Weights of a small GPT-style language model, trained from scratch on English Wikipedia.
Size: 12 layers, width 256, 8 heads of 32 (4 for keys and values), MLP 1024 SwiGLU, vocabulary 512.
Architecture: RMSNorm before each block, rotary positions, untied embeddings, normalized queries and keys.
Training: a variant of Adam for these matrices, 679M tokens, 5177 steps.
MLP neurons of a small language model. Each row is named by its layer, matrix (gate and up: input weights) and neuron, and shows model dimensions 0-255. Each number is 128 + 24 x the weight over its row's rms, rounded and kept within 0 to 255. Numbers have three digits each. A neuron's up and down rows have the sign that makes its largest values positive.
After each neuron's rows, "fires on" lists the tokens most often at its 100 highest values on Wikipedia text that the model never trained on.

L7.gate233:116127100124135133077121112120100133120133125127132134140122101110136116108182151128135131105125157100160134110126124160094152123119096131111154119143134157135112115097120119133172142140116199116168113127158085100109120100143114111102134124081125167135148130125161163131136150129110179149135183101171160119198167137158156198132103148129111086126108149150125134110130120147136151116137113123135083138104137119114106136116143060122130109139182102124130131104125128180134111167145168090126127098118142117066107080107180095120132134171145151156155170100153148124140145117154151147116158161140143099122158141144125149139133108098101144114128139120133133138131105101138158093132074158146123148086133127095109159097158143122111147123169154163144134126106091134127097149130122
L7.up233:146129140128145161101128125146147096119155152144156140127104109105070133093123126103112096102149136141140131146123129134145125130108121123086108130120085163116182150138147110092136164154101141123158128191138079152118141108161134166115085093112164154123095112110169164150139136101109117126136136133146100148086150152139159143086084120087110129105144143169143115093148155115149102128077138112116130117106129110125127101170103129135139097115139137074109094125128113131091073083129145142102215126160162124144139103139126108157097144132111139175114082121133145131146132109118113147162094152130105073159089104120157126138136127123099101149093111134135149122102138146174167123141119097100111133138106102122132110147118160168115160150099139105125101146110115164100126129125131
fires on: "1", "0", "o", "2", "3", "5"

L4.gate407:127115142076137155165161095120136139124118154153121120129125147150119143068080125168108117153126108149144074155126163156125117130148135145123078174143119146132093174093104149195130117164158115127147119136128091147135108122127142107117144109113159146125081099125089147095141138117115117132137157095146149099143123131116129175148175148126167146144168137143122148116152162132132145094118153097123113129101118131146108149127171095123118137141178088111089145119107163093099088119131146095123094163122151115134098103156149117113133136109117137125127140137096113130131124109150126166177129076127151114143111161136160113155132120079093161118079120157110119084118123103110147134152126087103123100177145144155127114143198129140122114150117139086146124083132133160112132118159148
L4.up407:138147137140117173151133145086134072098148119125154146134145121140095151120158117164071115144127160116074131097149123123143159137089119157122107138111154137144126143156121127155154122120196175130131120125147113133101133137136128114119144122157123097153142142125094163112134098140133153118115132103183133161147127132149139126151153117163117130124152121140119142117126181161117157137173144119153151107130151124123102148155138132163162104075147117116111114127147126150153129127103103101112145106096116133155115055166100154145122146152110166131114169156117139136091138131138196163145124126172086098061131121120112132154081171148120136132102106144119100176070098122117160135141125108097113143117119073096150137145140135087150167129097130138123089163129132121124143107107096
fires on: "ar", "ary", " of", "ction", "ent", "s"

L5.gate109:148164135102144146151104161169105142084135102090141130106123127128114132127165119134085118114143127125096125139141099107112115107155084144131143128186126070137125109169121128136149132139112104129190133138089111084082137123143111112088130119159122110156099108073145074103139140079146118111148111121109126159162109155151134119117135143105134118142114153105177139107144126127106108083133115089133128130169151078127105153163099118110133106140122108139154138136109169151121117124070078119123114125112171085096137118168110106119108153136138143103162126169151118121164113102089148149139118140139139166131142139154136144050138115145127135134126112126077139157106135110117092118147119127169105157113166114129135144105127128125140101155121134092143105165119089125167127164122188
L5.up109:146095133123100115097123071122136081147114154165135165142125098139108135127153096140137132127081086129115100066112152141103139100136139153066117138160130116134139076135122110164150121122101132099133094118144127148155133083165120113141113115146133174116128137108149127097124135090135129096166176150076153131144153164117114117110118103139150166141119130127179090088129127072129134151152103149164150082133095147141177155122145141128135125114134144129102111121103114153137111099146138146147148100125167164104108102122118184121130132088115161114121100149136146113112150140108150144126106118192165143140096097108139117114130142150144112104080145158119161125131098126131146147135138160145134078134132153184109124137126080140116107129131126145116173157135085152089106116096104
fires on: "al", "t", "il", "r", "ic", "an"

L5.gate854:130121134118114110152094104137140148089132121145118104095179153121133121084152095129114137123098090143145119148135176181147128114102104171149124126123131098162113107089105125145132131139155104133118125126149138114195142128120078117124094150135110149156110125136126154109117125142149120139132183127109116103118080107130136109131130116152162139130139148129155142135118179103078152069120134116110118074103147139104118174092116109097103152113176136096102141142113136119115111124121166104139107112124110133131142161107082131114148134107083162154169170105095173099166139140167091130135108120154178138099149108124086113090116138140104161092113086098132163099135112146136104117129113121132135107130120157104100134136155134158135117135148148117079160115140048120112164147145152
L5.up854:111126128177112131154090139130172130102103140114090114118130112136127147094114143100141123153136126150091144096117102159119178115118127126108150092143189131122121183151125124118161119104105122151161116171146204105107136150153134155138134088122125131121142159156107125124118152130118141135146149169117134131166158128100152125179111117145165131109131110097068134082088146185113148152106108132106132119127135118138116119176156117120107140108127158143097109110091112090094132143137098134123079124079196094130160126158107132126170170146119110128126134182107111131110098177133133076161133121131124107119160089115139098131115108133124144097161135131133124094125143077124125114146114148103121135105121139151127143172133114124124118093087138116155121122090135094140114128105182
fires on: "t", "on", "ent", "ant", "est", "ame"

L7.gate907:119130060106092121094116116147115117116201103137142081109154150114121133096130172178121158138122117117119131108079153106142114110088092130128170135109138135150103130196114139152114141148132179106078108106131093149127147135115128124106097124102170147141108142101135140133146127143128111124141132149123174144153093124086131147160143128142105117140089117141072156141115124138098125076098123114131132111148132145128121164091142140099140139148106099173105130113092114152107118103144141122098152116128124174127101127106124078086131121137129137158117131140117100127120160103142108143152166190106078139102108162116104112095127085117160129116107095119158092128126123116133164112113095133094147101131152125136155157134193123157104160148123128119117149157117120096143106180135131
L7.up907:116129142140098133131080172131141107129149075136148160122139106096123110148153117081125151172132134156125142148123159096101134153088115111101156159090139148102127097131111146179167139143106133109154097135132125126128132118113166118116142116161119171103151124105096142082145120102160187139150152094117137131127167148131154181153144145173118118156143113150143161164091165127125149071143152121137139115159168063118139145109147131154156104142145128121145144121134129174122109116149170186115132138157150107100086128051136112115125129154101124112134110071112106140090124152097115102083112125171123133146146125142131142139128132124136118167130135103105127142159086094182150160146119134122156176140116114148111121123146126137142137151140126141129086101157107142143136146151126
fires on: "0", "8", "1", "2", "9", "3"

L4.gate893:118134112116152138117099181148110186115139094107143133144111107131122138123115135148073140111125141166130138119128107123121127174139125158137135103153161130130119091122104180120122131165106137105161130139077124124089126117125130132147165134141118165153098171076097092097115090136098180164150147122142111135134130141111068152141175091146143107119151161142129134105170154122141137126138124146101142129125136127123101121152122141149079113111104156096132116148107169116135162102125107132125056114089132106145106158131132108154167145165135124135190136109158090121088104126160145095137155117144144151153109127153142147090135062117142125112133100162143145113145126105124144138094117154129080158106164103107165127147154132093109135152191108150151119110116117138182118136139124
L4.up893:132116152107130128137140152141125221131105188165149135137155111146166161190108126119117052113110098132122122130141119122130124099107119109073110090154146113166156058113117120145140093110089110134135113136104156118123158144119110147149152070131139103100098086126100124134127158117111102157129119150112144111129075113170135130110146141145125104154087159122108125148107148107108164139123133143143125109176156139115144152147098155124165134137131155099145138158100112133127155143158113142143128133088109148094136091117091103109147121131149096117122111114125112124136126132143130136133138176099166159161140112118144115113131149151088127133119123106099099119178118131103135134099098156142140135128086094121115096141149121124144157125144135137080148138107116119157118114035123
fires on: "m", "e", "ic", "k", "t", "es"

L5.gate99:128131098110212091161164158158128132151162102151139176123111151129169104104123134131135138093113119127106139132138115167131136168099110113117140169097111110119100141137106115116110161149115120105115140075146138118104144125118125098137111107117110094167086097144118122089139155096124110133107112090096140170111144097138146126116151109136143131116119145140132133133101145153106109100115138134117131134159109084160070106069118133099076127173107115124105157152123156120104137120114113155132089179151137097126160128126158116101143108092164109116108127128147145084125122085101115140181119117154141172118148141137132147087113136151092129160133088160122119098126117178077113153133148135134139116119088127129120130153164105172176096156138141138118133147152099088157124156131092
L5.up99:092129123151143105128150163170139164175171128150098139138105135121128128160116094114131127097113114075120092112180105144128095124128116128130134135106154132129167131082086130127102120136138114108152114132119143100096116125138110108155120069136150174090131139103090130095093135122107122151143074114105090159110124114180116157111168138165155125132136134136119168136150144135154134133113130138109111137097124117167079125104135151076110116167132129150134130162153118136112127085106052123168129125129125099124127164105097122072126130121125091123121146091142129121072134118171127127108135100119079135146112120092147118111153153127146124113150155108117114128133103128173077109146132124138154137116054104141110112170122122105112137121142160162129143128161073087112133117126087
fires on: "ed", "ost", "/", "all", "k", "he"

L3.gate680:089145088116143061124097089115111143126115164121143154085132143101115127107076116115056127120104084153081114148139124138123119136140137126088108141143126072163148106122131142126141152129131175086130107111153143181164107126094155104088122115136120143087107093133156077120135125126116118142131115109128129114171116096190126090088124163111137159164104141148110125126124118140147103132137167124157089121128135109145145172134117099111105130139146120127095129114126112164134084129109127088121089118085185113125135147111124118124094135109125190123115139168125143124138118129121148124146140120146192162141160145131152125150152111113129165114122118154124123090105113124100124167147132099131145126132136132058135139089142123095094135143147113110095180146132145131131119145126170
L3.up680:095130108081116103110096109148162092133134098101123133120165133123121134132116157134136134140087093118079140146160139131105146148062148134155120114086139106094133113115129173117152184104152103130130148143142177145136082088120143094145165132135116113146114143136145115124141087112172144181145120144146137115141137160123119113066113145117099144143108102104091118159115105140178126128122170169139093133139107132127142153154117118101116115144120138096126143136145067129130132092169111131141105130087121146140097154135142139147110139178102151116139118148136122138134102156140173130122113123166177115114151138094160157150160126071124100137132137097141142061144142099108075126110117135146171125083128086108102141119105133101171150124133164147109149156142137131109119128093156
fires on: "-", "ter", "ed", "ation", "ust", "ion"

L4.gate214:154158105104156126137141163147126124156140133121143152119092139123147108133125128135089129084169148155102113103119057169111090128127101143145111122148132120100127116094099178154125111140155118090171102112101128149119113154126112105114116116108190144152113094148114110125100132149109142102158149155113158148129135147143110138177144115121194129124062110155156165100168134138125095149128150153126115117113148130121095128142153135106136080121150125165123131113103123106156097177112123087104109143139119115110084125151147102132139120126132126105148129120111128121093146082132178167157113099136151097135120146156136105164142104091103136145098105110119129107091143085122172145082095138137111073164162147101130149135186153115099182134149149150142152122102134115132135131157119
L4.up214:155187100171203150113163165150101157125138153134125140144100121131143123126103087167116138119167117134155118114131103150133101160174118128117131162103106105142116144093141186148155108110202100110167125111171135149112144106133124115134155113080166123117147115137120128121122139150109140119132152121124145119114116141122158166158154127125111133137098129109146149129159172132112129115136131120088159138147168137142099142105129118145106103124143105122112127102119124131154110149115150077124140098127135134187079113129156124078119092116123125090107215171149111136102125100125120126113104126171155095123142111139159075170123125113085159161143139125162168119133131130087171129112131104095075106136109096129145133123144130117136128123148103146097132115128105121140118089156105
fires on: "ent", ".", "z", "s", "in"

L3.gate672:182119117155115170134107111128134120141128134112167120116118121114105123115110107155117143135095143139148069106105133159114138139113098120096168105147133140134123162138128131116129108154145139077110134134133136151073166142146099135126110117111149160163074126078134136165148124122152203088099150117115156111093107163175132115135144107095139171118139120161164136119104148145135152113159117148108116148144139127119127138133138152155123123127132120135094129105095141139118122196098160139116086100149181132136164139125120141124122150126156108112149135144118117155171120107127126118090124134144117130118142127181155157119115075093137172125092092118121138116170138053094129124089107176108115157147147152093116149103193137117141136154147172111134101173112121100145125152135145
L3.up672:215154140159179154068123147128145097139130113146186117145110073083164098142083110118163155150132139146137095135098146123086144122124092123122109154130133169087147128163126131101149144147153088103102125121085125133139129126073136113134100133152176125113143109159128117131160139175105127129126133150116126149111119159099151104125136086114110119131106143129149141131134146120129173137112144180100115141159133103138129156123144105082096129108140096133124106107140144149091104162122117125145096107121115122099116144079146151136145099141088134155104122120161083169120134144131149112112106146140182118131108136121120095173135118127170124144112112136143152095080155107090114160117166137147122118164152144136110164126155106165089103118122123078115121148117122120144099120117152
fires on: "1", "2", "8", "9", ")", "ion"

L5.gate25:114112109132150140093124124121127135112157099141138098135102155121135107144148120137125120147093110139168104144127154118144120131113149129113154136083127128172123065155127069170126121137131099118100120156168130127103153115130119146098126171100128138160093152089143130110137124114124158113092122117163117131135143133149203111104122111081120119127137119151180155122129160125116148084086150103133181087132130102104135186151137143121141139079143110123117121155170114163131124136052157133124115101138112131117150135099157129103143114102136119116121142099130104115136116070112151102120186133179125097132156118126168136131128122143122109148114125163151162169186132115113097139110107127098109121103088128125144078144143125165169134155118154185133116110116132187121149142119093
L5.up25:117110144137138150109101173124159116126098119150166123125131088136080111133125138122141083114131128138139092156101148119144115132119138085081126077094108104129150109155127133139166129177118127138100126137122148118104086096098107139092077159119095108144125104122144143118099166135124134089129142099120135114129165133133142137137119066176103100147135133148150158139127138095113163139125121128127106115126086128162166148168131140102130090124131116145122166111106133130110076114105128140141124126155112099146125106116185094083125142140094133141140120121112135126064157140138172059123095164169156095127097138181109155124114120166130120163122118107116193128127124102158154144161122063111157139123127107147099123112117147180118111117129150134149128134086073137119108147129118
fires on: "6", "1", "8", "2", "L", "5"

L4.gate845:132173147098151090120115083153149105138193159139169147104119127105138125086130089162068133109118132141141141119094133149142120086132115141118112143143099119132122107147145112179125123142112128112170124124095130106106115131092088084113164125127138112185103141129128078115130171133106120092137144120100136090134079127177126115122143112108131157121112098122119181141131117114154106092101170146122073076151124091115144147122130125105139135113152090115121148138117160126129089143131146114129100154078147134097142090132140085087097161159143158124160140136093130121162130131136137109161136105106157174128136174144169134158100115128124144116072113114156171159134118108109137128154122103114142124182148121111131143115165135143117158158153119123089146103132144095133127145133164
L4.up845:063107131138140141157135093150137129141147154128157119130143098162110143107131103135112136169154088125116150122107115154108132128140147109149105102150141166139146094185188121161133121144135163133177100155100124124143112086118114113071139123140147121138141139115148174125107119087096112127118108111110126115127149123123142110158157124141102114153091099129089144159142102122126083133132151129130126110135139075127149111126118125072128140124122141103139109181173160111197123112148151165161102150098140154090168150130097143128145122112116140164142118146134092110139118123130158098136082116130173139094104149132174115092150155114100086116097115094115122058093125094136154153096140153128111127133171089104099147098125138126143147114180132152100138092144111118103118135128145
fires on: "ed", "ion", "os", "ric", "d", "t"